Part of a small language model's weights.
Architecture: LayerNorm before each block, learned positions, no biases in attention or MLP.
Training: a variant of Muon for these matrices, 4503 steps.
MLP neurons of a small language model. Each row is named by its layer, matrix (up: input weights; down: output weights) and neuron, and shows model dimensions 304-495. Each number is 128 + 24 x the weight over its row's rms, rounded and kept within 0 to 255. Numbers have three digits each.
After each neuron's rows, "fires on" lists the tokens most often at its 100 highest values on Wikipedia text that the model never trained on.

L5.up467:121185145146120154166123111142116062151084114130161086169145092137126137195102115125101133169165105156126121137120157114131097137115111123146105124149096124144155127149126105108093142121095103150151135105183152160133130125128138132112144111138126144137104138126174166150106124120128125151132123125133111170112129157127100178139096125148161116147130162122110141126127111084133116067112138137113149117157117134107112134159148115117082157111111105090093101137140112159154115104098151170150052125137124146149148119129174124160105153123112178174117108161102175086161124133127109111
L5.down467:128124114087123129093136125150143182144127162137181101151113162132120128143147124091152160104127182112155115086149133181139114157108122112080119185091107174187092117104148123137135133083177126110109134165100137123108143132134134150106138101108125118178133119139119117101150121074087128142127185093105104112076168126141111103171138148123146146110145104123164126118120183099126098100131146127108149131142139106138118103143094122092155143180098108132108084118126135137126117100106134079144116134109118113121096126055116135125129173117119128127127113147128134154103124145109141158
fires on: "d", "st", "s", "e", "n"

L5.up303:136096133107118113129113114129124146116116162106089128170156125179077164085122091131142148125094164087135126135115105129152139082124096111150154156161115159157138149104124153122118103116136131134120096146147082105090133155172125125103122126098131089108123134126108186095102140098164101101115177118146102161115136126148131146116144135141102161119117084091159133146122132125111131079087111114110145124177110120151135146146152124128074121161126157095122167133127126132117160119146139148148154150135134101108168173194140117137110127115131129097105116104176114121129081180129137083
L5.down303:094094111160116110151142136153138118108153072174123119149140158079114145110111164143159141167146130147151134129134155144085118147126117162179137112112104146155098118123121103147103155128131057153086089147113118159128150138131106128146109099106143108102118124123113149135125123189125121088126155116130109121124132115069088140131116110156149163137133163140087114141101115168129139182166121154116186142123129130120142171066137155135158126130122129139189205102128134125122120104104123141142154135100109147129155109103140130141126151090167084170120120075145152126112128149150154116
fires on: " |", ".", ";", " ", "or"

L5.up345:144139140145182153098112110120140115148161135163082111158145143113116114096134113131134098143152108101114163136156112103112154160145119156141112111152151153193111161163153116126135068100111099153109114143129134076147135112096140145109126105141110099143129131168167102169159136118105184122119125125081121127181136126110118154141129150121134160114150134160153114111154179147113128076138123162076110102135126091106112101143145146155089170124133114123139150144121101130143138143139113143083130135145128128129103125099171132158081082110123136105140086136126097086141099117127157110
L5.down345:123137119122163133123127144112127126143120152126128089112093163145142135155128130061150133126136151101154160110134134118121102123165115168096147133147160160139100132085159110142104101141158108071111126126105092114156140129115157117106126150125105124156115168118120149128114153125125116133124156126110183128116131108088125115140089137092159151100087117128145125154121126112158120106118124179169136149119159132128117112187115119117150109120110158128177125118136118171136154149149133114140151137120149159164122125134158161124133073138128162109160161126124124097118162159165157153
fires on: "s", " and", "er"

L6.up1103:133133163131138125126121129139139085103120131097145118106140113100093187110090147139101111139144088110101172169186129133123142133108118135162119089102120138133106188130143147103127096115176142133157099122062164139109127105138112094121101143103121109135130120113132134167129142126157113122090142116117158165080105119142155137137176144132164118122187149182120102112144117147086140173126110090135092117081092111133123170099105151131101129134089159104131151110137131127150073115128160175130166131157087128126145119132091121139107134109143146132145096118134135168111107128114107150
L6.down1103:112139151149133105135105141134102158135139150130138120112158143148138075139066164114143163058106112189101150105071155136062139065145127150114093113181127142129113152088160156148113148154113112093123157124156100122129097126140145136155119140149094121130117115127109104132117150135114117140124099145143126097142134118131107144103101120114124154117149178156139134128136099129149137144093137151109157148109137115158105092162110098118131130145089147157159128127123139093177111123141129124142152112155152176100159177129128161109103145151124136101131166105121103116141147093144161127
fires on: " in", " to", " from", ".", "In", "8"

L6.up1562:098117149133135142136057175142131110107140134103110109131152154144135141128087111126110130142152117146133136122134094101150124118127142076144098185144164127144110113145103155143142146180112130146120107117132134142107140125148159123108144086116142124104115109132095187120126143093161163125130167101124137115143135156199086181103132111126150114135134116132096091127128100127161137171156125158118087137124124107131115131147105115131113106121118130130089114143126125108131113139140116122152126115130180134082142164131137085146092179099158134157150133144089127138120131123153119116
L6.down1562:101126058093115129131148110119138132109125140182146142134106124135129142163103132139122122086110120133114114157091161098156159138125106109124120101127111141147088127149162123126118123137094127096123134133142114127085147156183114123119138137146083180161132161127112142162116121084142172135135137102115119163175134131148099140147156121115135147092189045146152105104092092151119107176116141126149094132103120128148128145110149122083119157118122146110137136155130129089108110116061130149143109124144141148150177171119142115116134097144090102171166123114129064152170126132112130112
fires on: " of", " ", " since", " to", " from"

L6.up1157:165124098130131111116122152124130118123150101147105144191116110115134119112122141165106137119118095144105134174126144142096083155125113124118103154136144132078104140097126130116126139094125154102135099091135156083125095131120104113138127155121136077141135117155113126102155149130098087096134083111085175106156128141117138110152106139130161102124133160160156116102152128128140101140155167160141154096140131099156153084155128133130114112103122166099088104172097113110138129104090140107112126090108120142130117126109145130082136127124150146098143070087172125091124095162094171149
L6.down1157:121199148135183115123137142097140126134129137135121127114137169081142119103140120133141127110109118155129124097170144122127100138159143110128080121146130120124125171122162140148162128120088114115163173182108085137134137119135162115135151132100137174121101151117103138128089095149126132197140154112157142137095124138116132156123137154126099174090115105154112125117121123105129137113141099132139161122109115140089104166133114139110122163111123101108142159147163150115131092127139129112112066119153153144142131131099131149124125050106108162153099121125093122159110117105095122148
fires on: "y", "s", "ar", " Am", " Ar"

L5.up1383:085142085133155131124136138113117130151116071101095115140167107121099168130074143123110087100136067117117112136185098120097161175156115115106134092101165083075121116094127119108099111127137136158103113106152118104110136171121082137103105116119124109156125136097143146153151135102107131098151159119129101131167144100138164171155170141107126129119129152150109160119163123160118172108143131133169151118104121135128110120106132103099079098102157128101092150150128123087137127162182118129162078083117139133133081139097107136106135145108133145125136140117158172121133140138126084112
L5.down1383:141128118140106096121107156137115181129209116164107128082100114140146112122129140140148108092137107162110155118113184143151116106167132071145158140118168131096124185158139148186109115158117159136130143139147102138148113128147161121107135133118151127131164135138138076133145112135123111140132113123085103149136169107106118122135122147173143114084120138146148106119156072122160125123126108138128114132134145126131117154112107103117160176147124133116143105142166119120115137126131136152096108141100151137144102116174144108146128140114120129130119060140147113060148102122172137144
fires on: " in", " (", " was", " is", "."

L5.up1706:130118107152114144141100103147109106138127116099110102156119141108195097117141123138141100125135137119138125101144127122135119173151093161095163144109088147131105124111107099127120144110099074141158137103106138114133122139160144173115131129161104149149135120141082127155163108138113124131164130105135128148128119165164133127114100149074155151169116173113100129088101143111141143083131150155138117138089143096164140116104116162118137145053130091108171133120105161093115140146112113144168117080140126127115121115170101122170123139108084161135212116067161130087095125116100132150
L5.down1706:119118120144073103156125147139140100084140189147156153136135120140111133095119133160098173138144117115150122138094150135156128090121139130148142084091177183173170124118105105104108128149086117102115137143146138097111124155078147124103136126096175172138127146150147175129117136109106140115083117173121119107157091113111172113135090165147061096145155165131145114071132154133112112172106138135131147151143127108139109128156154150135127101125168121152140127111139151137130134136127165085118150107143139121129116157126141161096143158119118163125123133148121137176142133144154127124
fires on: " and", "ho", "ack"

L6.up1758:123136116116131147111123118118100147130142141088212094119164115173144152120160106102157107116144107153156141158126098151102135140091103107108113138144135155114125122134151146123124166128139111117158128129135131117103092127110148128129138083127132124143086187111152123141115096141120126129105125158144114197133122138119150125144155131102134071105134152173115115118097145139098120125158154119090139164160124120123127168085136117117145087100145121131080114114103128137136117111166140127130096133140108131139181097107110145072153150091122126137125121179107118124171133106151134084
L6.down1758:130157142176084114137133116147094103116100098110139153093113126060129107155123131153126121135116136079132110138159151120129118145141118097117143108141120092101130146125175153110130137179067147100149140109087113142126170070137149108103159170118126125088109155118154137143162140080100150138120136102123133116138115166129144086082108093145152156094136115118152106111122103117102082136118161086103119131125165077120135162120119086097121134141159175149121151152095149129119159119106117102125154088104105155108134162093122093129102129111118087163161161114113147145140120121121124137
fires on: " At", " On", "3", "en", "v", "r"

L6.up451:147125129174132113160079161149102114112168109105108135053122077105100103167179124118160142124132106123145150119152106186118146145123136146102117145137129151104135075139146090192092141144121127145156121117101154119168135102146145183150144103149077108113131149120161158135140094147120130122138125143109125107130164078131139120154163146128091153126090060123074122122115111100119137122152129149112133129148150136124131137114169116122158114159084108123150102148133106124165097142108155112126144106136125101131126144134140097153129113112134134131135139140107114130146165117165158141
L6.down451:123131084114152078133096176161123143130144128103124107162090100084170083125113129136095136130089144131179165131120147128137121060117129191127185157107129116107098169184149104112132097123161127116117108103131159123121151118103181156096098125155123145154129116088095151156110173123107136159110139154120131163123130118085128106139161094106134138143140132145127118163107107137132086144075126144169143161123134145114139106152127094134120108153113111145141100151109115149108126112181124131102139128122119124074121106138129137109141160128136130110172182096129140079176156141105128118
fires on: "s", " ex", " c", "em", "our", "c"

L5.up1547:149124085139102121160115124108134117123122145100174119195116116083111112121127133127097147106157095123095134122127104176186150135146130127138141128118188100128128104101151160109103142145152166102165128149154124125145104141085163098136130127125124084087107128117159144145139129052078140091104103130092144149125149086138052114134140125112170099134165135138092146115124098130099125125181119110129149116096096104118158139106086131161103152108067145113103118120124168102100135118153124152128124143136133101124096098114126095127118154093099151151158162114135147127170130141167131098
L5.down1547:094142157163100128109106120128107097147153162132089138118118132124114101153161122159145131130160141138156105104113145097095128122121132166116114163121088157163127086149140108153157145160143162098100140120073137147090123160154110142122124105156163171145123101138112145114167126133194107132097097122116114110071098128098151113146123148147112135074097120130147151126113135129153114128126093129160116088148132106156121105150144082070108168142154110173135111153098102171133117116088144115099171175128117164137150179138142156112157146133148113093150134165174158125091093082091166113
fires on: " he", " his", " He", " but", " and", "1"

L6.up497:065123114100140149152157150147123101120115122114109106146124129145136114143095143128147142119161130098107133122148108116151103095146160159117115132151183104159140106084099137138074136148142130117127135141100146167119145115169126151171133153167134095121127134131138122141160115111127126155111110139135135127127140124155126155105093127125129139126133110174160140135149152109093125151126168105125163139108130147137112115118148120129128136178123143133114069135127125139125145173158127144099119088166114141066136143166108106089134133086085109117136100111108138137113120143143120070
L6.down497:166181103125152089141176110110130166156122132106091100145104143116119108152140155116126155128146130136170159081133110130109130144129112119134145107123146128123125145131146109166148118137095131152100130135114108097141150121145139161108132123096143148110133132163117171093098118122111124152119107132147114131154153138134140090164136147132106157153143121098154122122167086156089118156148110130089081107153074085144102094131110126131138149062151108115124173142149170142098169093128146156154129132117140107086160095117119157149120115130087114106091152102111120155133145082146145122
fires on: "2", "t", " not", "i", " off", " of"

L5.up1169:156097125106153136137131123112137131105110147108158079117147103132127171140121130094104161150123140129114151080121121092110121131142119131158119105128123111109089134140160135132099126166150138124101122102163143086114131140110180171149109115085145134128133098140081124083136143089116142111115135122108130126153159135142095132127134160120121173140151102145155152146088126129142114115147107133141141123115094150123136111146144100169062166164133147117178152122083154173109131102215117091138095131155127147124191122157106152158160214126127117142152126130116143128127099161146141124
L5.down1169:160100137156138107120116079122121128114128112169158187128147157091118139120130138128139089146149113126141099163097133100126128077094125137112157155091136112125122163129127190132159107117096104169134124157100182134116141140071140146147179168137131137137161145117084132060145139147149128142141084145140128119161118140121087122111098152168114131101134132141147108113085123174126110136121150164141153074089122095149104139110114132112126131151123103123106147087140136141122144113107113114119078152123102158084179129162139108144156109059120163118169093118108138161118171118128123128
fires on: ".", " |", "5", "8", ").", ";"

L6.up2023:109119139174128124134153147163106141146144146113128115127124134142112148140105143134090140174121107146152096099122135135146082097123140123146156137115148136150111146118131099113131173095104170157132134158162090136126095123117139162129108131123134077127107103102115164141182107115108115099128148100125147078133109147178144084131138167133127132134075132153110134112126174111140114176126149149147142155140158117125100122084143175114124146201133110158095112154116114129133124125154157137144106147141153127110111128127098134147104078122164129174116146133153120057096069160098132162
L6.down2023:141136135088142143135104113098131133117131130102106119110152119118107149164134086112102169106109113136118113147112106118138141139126157166202115134170166173089137125111093127150077145176081141176150109121146118137140138144137082147151129121122161164144083144100135148150107134135149184139132188118161062160158135140162146123147161122106107143135174160169145132127148141133137122159154127121136133137117156136155134152123149122141152137135120153144171152152180104123128158111149152112185113113127149140124141104150099157137182109115154156174142166112159135107089115115113126158
fires on: "s", " of", "e", " ", " for"

L6.up1311:093154115135113143179112149105093153141154112131135066133110131127165117144126134084120132074148131146111098113104139129132123141113117155117118176154122149155131151125116136114115127150124134106092129119130105116157084109111110144099134139156083126122141115145127099163130111156125117145091151162117102120129145147137130079160135128113143082114126129124157095136148041103176123083144131092129114173120116111160135141112132105143075098123115111118128137123089119114178116143165118151121117123133136110130128114151133075103150143115103137125103085164111129112111135109153160128
L6.down1311:133115102132110092149110113110116141094136165124157122118132114090156105113123147180097152152095140188146138097142119140173109132125134130121085115117133139146121184106112119142165138134111149114093146147137134125126141142108163109137129114091135127094131157148118145146137114118127107112129068145138167124123162118124100141135104144103119172098138147106101150047138144167119107115149162107139138100127177096114173155110175096124064085111173128115155128159138104130101070127160115134100111114159147135119079137109152123127122145157158142132109127105128175130142150147165147124
fires on: " and", " a", " not", "ce", ",", "ly"

L5.up227:122121108155087131148104149129142132121136101147130144133140124100150147102141145136150146175137119156149079164188104101127105146165167152106115157136162096133110072120116113150141084095133166136144131161151113125124104206092113122121150093109108092126121168142127070126051110114133135126149132116136120119130119132140156135129126113127100152085164158123096137069124131141165107112114130098140102110143117154114127155119100117118129153123133054097148128126084148115133124129163093172069110152126102114127114169122099103116109164137119124116110168159183068109098106130126127144
L5.down227:126118119134085139143118190090135167146121110105131166131129138162082100111132141149120162146128119150143148128126104150131147100147151106147133103117158116156122132159145110124138140131137129135164110109146099143154127134138140126116146116109159142152152094112116116154116138116081123155105135136145118151114092119103137124119095127122096139136140137171126106115132136104110107114105136142141123154107160114130107137151101129137095142107159136136104151113129147116112108135087157115135125158120117154173133105110123115105178142115158101147103137158162105167116129134145103154
fires on: "y", "it", "id", "as", "ed", "ich"

L5.up366:167155125121126160093134140138108093124149099144145081166124098128143161101135126111120136164157130097110122135119122103106106142118072111139141163123170126129134096129101147126155094128133108175121159128149118125126123101142151137148095128091142122122142090139150134136150109116119087144131133099102139129117120121147181083119134161154120125126134147134151161090123153145109132131090109097133125143111125108135121107134145121136138131124153177107153114180133133107123142156129168146125146089138121116159188148142170092128184143124085117111131125127082095110169153138112099104
L5.down366:140106166111123128090147146127125137098156113156108109106087123102152128141115157168114114146115138105106096129124151164155097106103144160139166099135155111101138123125108139172116099121136138142130107112159130104145171102137082149099115155144149132116157141111143115125069122190093132100122163127110139126147089107129090149120119143139153110123105132132090105146148165091113153155107097154114119143113131118148149115120139109144116122078156164175165105079109147128098105112089122136107126121119116092123104160105110134104128146158167090095143152182142145102115095079156136130
fires on: " |", ";", ")", ".", "4"

L6.up51:130121112156115130136141069123148122167142146144137075120193083114130104152110126125156168115107093095159103124189104131136126150112123148127142138113128129096122152126111134130152166125159137177128079148120095138093150141136130154130099129139113112153151127121120111107107168142171110136129146092120134126093143092109135150159146110153140126092130122121114178108127161124121138165139100091076151146169106133117122159112096124075124137125100162138167113123154095135127086099151141155106150157157113135141125136139114116153135128062153105131141123149110095113107177120127112120
L6.down51:138103180120122139165158120159130105173142161124112061116130166113138105133121154123122113133140108125140134131118125156138123069118165096121121114112119121102127101125155143138148130173135144135098134150125112119098126146144151176103141075091106150141117098093095099154100151126111086122154116135075112112130122096139137126150119118132150144081107121156147165111132144119131159139097082126107175124132118136173100147149123122067151141135158123128113098115114147134115136134135151136125127152110107139125148116162112127138139097070152114162118108128118124129104143134131108157
fires on: " in", " In", "In", "in", " Short"

L5.up1441:089113128162124116153099095115186151078132118105113153186130120096097146132112149149170158120150135089115129132142105097140131144131121139148144137125157123142122150139116085073141082125163098131113090113150124122144103105107124155115147127094078136118096153124156129151119140114165124135141116094138137108123104102067148114144189137119135101109119106117107111084129159158167131160124129141127067141116103178100084152122123119163108127128081121099118085090130115157151127117064128106131090146156147157147126138113132138122082140090151116105135201133142169082143162112158135089
L5.down1441:113154091150114164109139104131133148157141137151129122143122111097140148127126114131126118120120109129146123143119139117116185116121126105110099169130096091135135102151103073179113143093121157122121150152078110077124138090116132130088148149098158158134083115138143070147147146124122139142118129097118125126085173089133113140127095135137110110128107115143125123107102119107098107081135160135107130138122123184187109117125110148132126175132157180161144152101138111090118187106119135131183114141072138152107103111115147109133131162124123151106131128092091095142154160115131167144
fires on: ",", "-", " which", "g", "G"

L6.up1826:124126130151108143194125114165121114134109155134130084161116147147099168137145127107150109159092096132136111092108132154109081116120131105113159164128141114125140138090100136155148130137127180181168128135132116129135114138118115109132101183120131131128131154090136108142166146048084102113152104134177103148165143142123139126150117085135149158138159139119129106116105123106126129125173162140119104088162161156146123117069175148144153173095128102120105119134156156114122090114157167140142126121088112107122067059105145135073205155183105137121150152154144126140124112120131123121
L6.down1826:119144146118124131107112137109102109125097128153147116125155100157124139100147103131095150104106128177172158102119149101165144119099111179113149088120154157171123118181117109162120135127101090123081117123099136130103124152115126169119162161145108085144129122071137131155160129175145131098147113158152101126152150151137096107129115080130131150137133124143176088127112093117114088152126106135130126080141155125125132112108123133139077183125116132153137135143161129121129130114104116146102083142092150132098190136125117143140130117118130120118129090107118135139125113160093182117
fires on: "\n", " la", " and", "a", " a", " but"

L5.up474:081122131113131130179176104118077152107154157162104128136109122119115168182145124165149137124122113131161148172153140160156119132134158118129145157135120137152093159133099106137076115143151113160137144139109110154108090163120133155132094158133115136138161118122146111147130118126131093126118105119142135091143144133138149095107125125131127100143139135148102101154127134093103121181113101154063147144094116064130106152174150120163143130132139102163139108166097148117127116154134154116128075140192117140105112130144111105119096156136121145178158103172125115159088090138113157101
L5.down474:123087107120118166085127146138113072130123158123151102130108188158122104139157116096132137136149096145127139126096107137113145133099136136160129151122118147106102073099123112132145158100131120117120083124147087121148095115137111099113091130114149126139096155147109137136144131095104126109160129117158126141145125112107103135144125146129171150170114085100174098134142167109184113119139134161162131122143112133100122142102111106115120136120107114101151121138141112111099138158091112142158180109145157105129138154090120128128132121103096104122163171112157096176159121169108147113
fires on: "s", " ", " of", " a", " de"

L5.up1583:105075112162126097125115121177139127122114090166146095152057119119129128152126178139122128142105122110113123136158151092110116128110113061129090092108124152130151124096086110144066129112133132192140087097121152165129143080134130142127177091136141143138090142107106111084113146128161120121125118109089114139147118132132110139111131173106080096138154124150120145061145127140118136130143103084102145104105130168113120136146136100115081121105125136165107110133107128125120162128123128159159151163169155190148119144167120121130183085100135134156147149117122153143130147145122110131
L5.down1583:098151139124133141126139154132100155109122099105107124124096150112130123112115131105153123087082110154107134157103138080150159135179147086158141065157114069108149156101089125116106127152118134116143104114102091139096112127147142136131146117091107131089125131123061131133102170171110112128143115102159160098116121134153125119175141115169141114136122141139143101121107115155141106146109096107099144139175139147113144103116120139078135101109110147151163147156121113148109145106109131142092147139121102134111143133141110099194133136112104114185123142089145101159098088186161142166
fires on: " in", " In", ":", "in"

L6.up2036:195122124137151156133102148123107103185125088103102186119109133172126089145134112136162134182108148131118149090105151117096104154151109145130135123132114122109152090111127092118159093098144111110157129154120125086105153134105119161113154105097132090126128131136115143161142112117120101081107145130097133116125147153099128083167145135142097110075140134131118106074161125109096123147187153098122058130142129122133145150130142160099136109154170124107117161108157183150152122081123144126114081118107124131170090161145132139136097157134100074181148128117159151095134103150153151155
L6.down2036:111129107096129120142144109123134121142144088156090111083153127092148124138113111150131150149115115089139148140123113146142127093130134129129181124131104133141101161133132184137138131142178111106107137110094118164131090113135146173144137117162146117096125112101114141115105136096113095129133148098106135138100134105143109089090100156133140106145139143106133127184164157086159115131128142128115075171116115097116080140094098192166149168124095138110130095134122116133171133157145155130135121115150064104135136118094126147119153142143119135130070157141131131140144071139104143097
fires on: "s", " and", "boy", " girl", " her", " a"

L5.up469:118149079138136120164133163136064126129147085079094133144169133132111165175079149101203146157127104165149143109121192126152150152130128129100094145128100109115129140113123148163110120124124110173138129145148098170108118133122183110106114144093123146143150166097152152142130139147140171150155124140157138076138119118141102169137116146133137091123115131141111098107134136105142120132115103126125146154158133101104129114106156150118124140164107157112091103138117122183113144110122143134149103122112110138135123104100078094128124121137154137124134162160138097165106139143101106100
L5.down469:118103125145114146092114139167126161093133099116106149146148141135147120168130122130133120125118080167146122118114159154116108117134134113152111135154163080140104152124136126131108123144118126101075148144164179153138158101120112131083095121126142103113151127121122079120127116092063114104138118141144112145140109118119134180155159087118131151148112099188159132179129118071055145107140116126146113100164134138105172134135138129110131133140105114086140150161112117141106171123146128070137124151123174169116149112127096127105111127103095163141169137144122105147125122154132122116
fires on: " of", "s", "tro"

L6.up559:109119115121154127135143089150102131125093139136131135172146116132134129128199155098137141127127105144097171135148063126130120121110131137124116147168116106088113120121142161121085185118107131154139123116121151127139112115150175140120123138160117146108120083138169122151129136122091159086128070103140142183114153163119119100098142139101143100150094123103102186130163116149191112119172198154181167134135166122136159162068149093189089143104148137107146132139068117108155145096152124124153162163113102099135120140152151136160142098151117098138113151140112114132144101085105099121
L6.down559:103110131159113129129162152145176129182138130092115140100137105124138168140139106119100154157135114164146113117114131128119141120159147122116123136098188139105109129187129135154132143124141151144111117146103129143105120172116135133121134120129164139158079162149117113133124065096133127146121098110129142123120152161115159074092118115087175170124101121081120079195129106117089150138118113093145134101142124107124137104120152139132166161150117145121122120127165156122122119128133075115138118110147162147104144136085107157106186119148131152146165121128115163135134156100102077104
fires on: " one", " and", " One", "1", " a"

L6.up598:151142109159131162105110152103129119115108118128105176105125155149132148136124118120145168086148147116135134135164142147126126122127120151144126150117129169137118133116143128136127101135131143122124142145164121117135121131124119094130150091135090087166110127136137118146154153135167110103159153123109133118124158132100157133136110109161117095153099141145114138078125088105092140100117147125132159125128150111100146142172124123125126149071140117109120142106208105122099081129117102070158122123159110169168122139130134119115134164120147101151118104187097122165136104128116137089
L6.down598:123115137139100089140129144155127140152101128127122161114111127097167147149165125104166155130131137108151156154123158134147146122147155083147151130142137156107126121088136145140130140106109115130135146142136128138114129127107176141086162133156122140107126123124134129150122115141148049127135129107107148119109090173144142074132099163138147113088114145124161097169066105125155135126164134156142095087158116091114107168137103138140133084161143139074112065131119127155093115096099115119160123169156167108141194145145066103107084168148123141082117141114114083137164119151135098152
fires on: "born", " (", " a", "ed", "a", "s"

L6.up1344:078081112140114106122114092132169122165122130108185099118109131148123123183129101100159139150101132104136071097097081144096135043121122073123100120138091165099126150097163121119140139123104191123139100113133160156141113177125116123101122138152111137130086140137107128140147095120143116123144128125122110114109155172133145140136108122126122125113114118121099150102148125102162101138135119102098105098172180180112147107080135117128134135118085099090130088155101146090119191145120113102165132112178135146131138121140168104119109131094133146165116120117140150123114150138156097158
L6.down1344:113130132127129130126143143149123150149122140113141135145116102084139098134127149171112095171175111157131145093161142169142144143115132150105163149158153094136098127118094118150115126099136072092086167172096138125112150123125143100131127089156099102125125145128119137131174095132143134151112148125128129143164132114115093153127167102173070117136170143121128128109181108143113136151124091125128135132092122145156125131139122170084113154165143160126137117126133166142120116155130119146128113145088147138146094115087162159144133134132104122150140062145176141106147077137134111148
fires on: " ", "s", "d", "-"

L6.up1345:111097156107092147138134155099117092128157164143107107139117107128150151114156130153146108186122134115135093096154096122135100142117141134126089099117097118097149137134154144160157101104100109113103108082140122127107062146170136091109086126110117136135152148120123133130120114130107137134125116121120123118105112162108151126125125136112128101204149165171101132110149127108156135142127158123137116137086140099139142109121062170097161125052151093138149147157110154114131116154123123134160141093144171144116161125158136117142141128091087140080121118154162181118160133178119123150
L6.down1345:176124136123152136150127142156138136113113096136113145143102175129097120111135160149106096149149100121122181164133153135130088115110119060128140139130145145081058098132094136143089152126188148123097108141161131138130150118103128159123112150131136172116102101159145162113175162161129123136101146134118125145149117160123113155130160149139127121127129131159137132118135151117102114135125110114086165125128086149135116181119113132137113174143114185157100150127129103107117120135162079145130131164129150126138123147124111106128109122201090173102141157120106115107134121118115155087
fires on: " and", "ch", "s", "R"

L5.up214:118109126112178116103097115115104113146130076133127147091113122145177126153132121129112119128151122097044158110157097141161129145081132112138159115153171139140158091149132153103148147115132117129121167124143105115135084145107119105122116107128134138103132123119080113150150136133172109154106158141106159144107119097142101157112135100127153139098113108145168128146119146142125115134110161122144147156126139107096143129101157093099115114167092163141118096175116118153125156140116162104159066122124136132125122153110148141139073156100121162148093190102107131121119117141147110096
L5.down214:143160123078122119119141120143121125131094161164109128133131104109133113138133107111141140045120148144141124171143086054097098097119143130133113111101116154118117097137168163128143135155064120113112099151104122135128094119164133126112159123131171152090095127101136182128076164112101125125119106134117067156128143132128123117117079159110127125106134131121138169101113126119159129180124143145117106141111184144098121117170154117145121107105157110150123098136153138090158170100103150088127160118129112104172133156158109119127159142157176117136101169131165123121132165129110140076
fires on: " season", "t", "2", ",", "3", "9"

L5.up1455:102129150109078121133148104119145099123120139117154140123176124133145141105178116153136103086126132125093139111146132157086100150136161128145144153106169131126146109144103120135153099112139128130145076141091133117142126134099173132126106092144123123113141136109158146087152115135145134162167115125131148135110197112162150137101079129163102142168072162103101104149088125113133121109060161132180136131120145135099135171108105114089087095101118087161133113136125106141154127135082132085128145107132145123200142173148113084098113119151135133145188148132136061139107145125143094141
L5.down1455:111102120136151101131141157122139109105127159136140144134122147134107131109128156134114142153146154175162105121144138121130098140109123111098112177117114156165176152136130094117139129133119116096092140138107104117111138127069108112110142137161181112099139148128107129141131111121126135122142137113123186145133137136123111082105161129168151168098129127128114161103097138146110119105120125144116173150112128123115127151155094123080085094116127165099126123112157104152111126154164124120110149138126125184101105128131124135151130153133106152116131158095192114127151100162118121134
fires on: " of", " with", " at", " from", " and", " in"

L5.up382:152144136118136121128169172129120122136142098169140124103157127164083164094100143153124137140115145144123104101115103158075160146131106173137130132136126104126157089146152107134104133126124125133106089100151141124103114152143114088129095144102097129113101098073138163136145135141161103164143142156108097123160156125112117161138107128132085144115063136098142132155102146123140130154114101143085093126120129120133083150142132125161086125130135153111114138163077097166088124115112148103079112152082135104130125161130150094157102199130129123126149143125137138163093178137105138144
L5.down382:138136126126115133131116106109131115143135093102062128114139134122130099100111100096107130165115164132113127170131143132113085175124137105113139117127172155100120122170083128132120148124130129136158146186117174142141152097146183160107121166139097171130185162072115152139167105149083137105134082095130143114098114115121144108103119137144109135166111120161147165126124103129107105146129117119180137104122096148158084120127116143077092093100146126110166153109094078131137105120126152128112147114127115162100158108114107117133126149106139140148165166143100170142116167139126111104
fires on: " called", " the", " as", " of", " name", ":"

L6.up1792:125137118135123093126103163139112124127146100094135150121171109116122153168139158130143108137133094128120107085121163094127120132137166142097160145130159134116147111132162071195138159092080129155119127113089137101152168114108142129123113128100090083120088143097105142170123095154096114083089128094122166096102146115132097129184112114103153136129078154104124099112142109108155143132102118183110120144165136139135172144154120151134122179119084078109143149109131139104117141131113114110132060105144141120157118132136144175143110098090143146121108119136132141134135103154103127158
L6.down1792:097126195156134113176158082148156119137150167121121149155138112107077115136159126124119116107135098078086129098092159104159082122130155132095093132138133149163110127144152149145128101088168132113145142127122113064090109133127165125106150121129143187109125185091144095126130152167106143137139131110139112115151116069103099152147130146143129133153125133131156112116180161183110085083117147135141136161141147136117120149147108137107115150065139142139143149127109123125138150122176120100116111123100149135146131104134146146146081126169156153113138137136138162099139093151136132134
fires on: "s", " round", " and", "er", "v"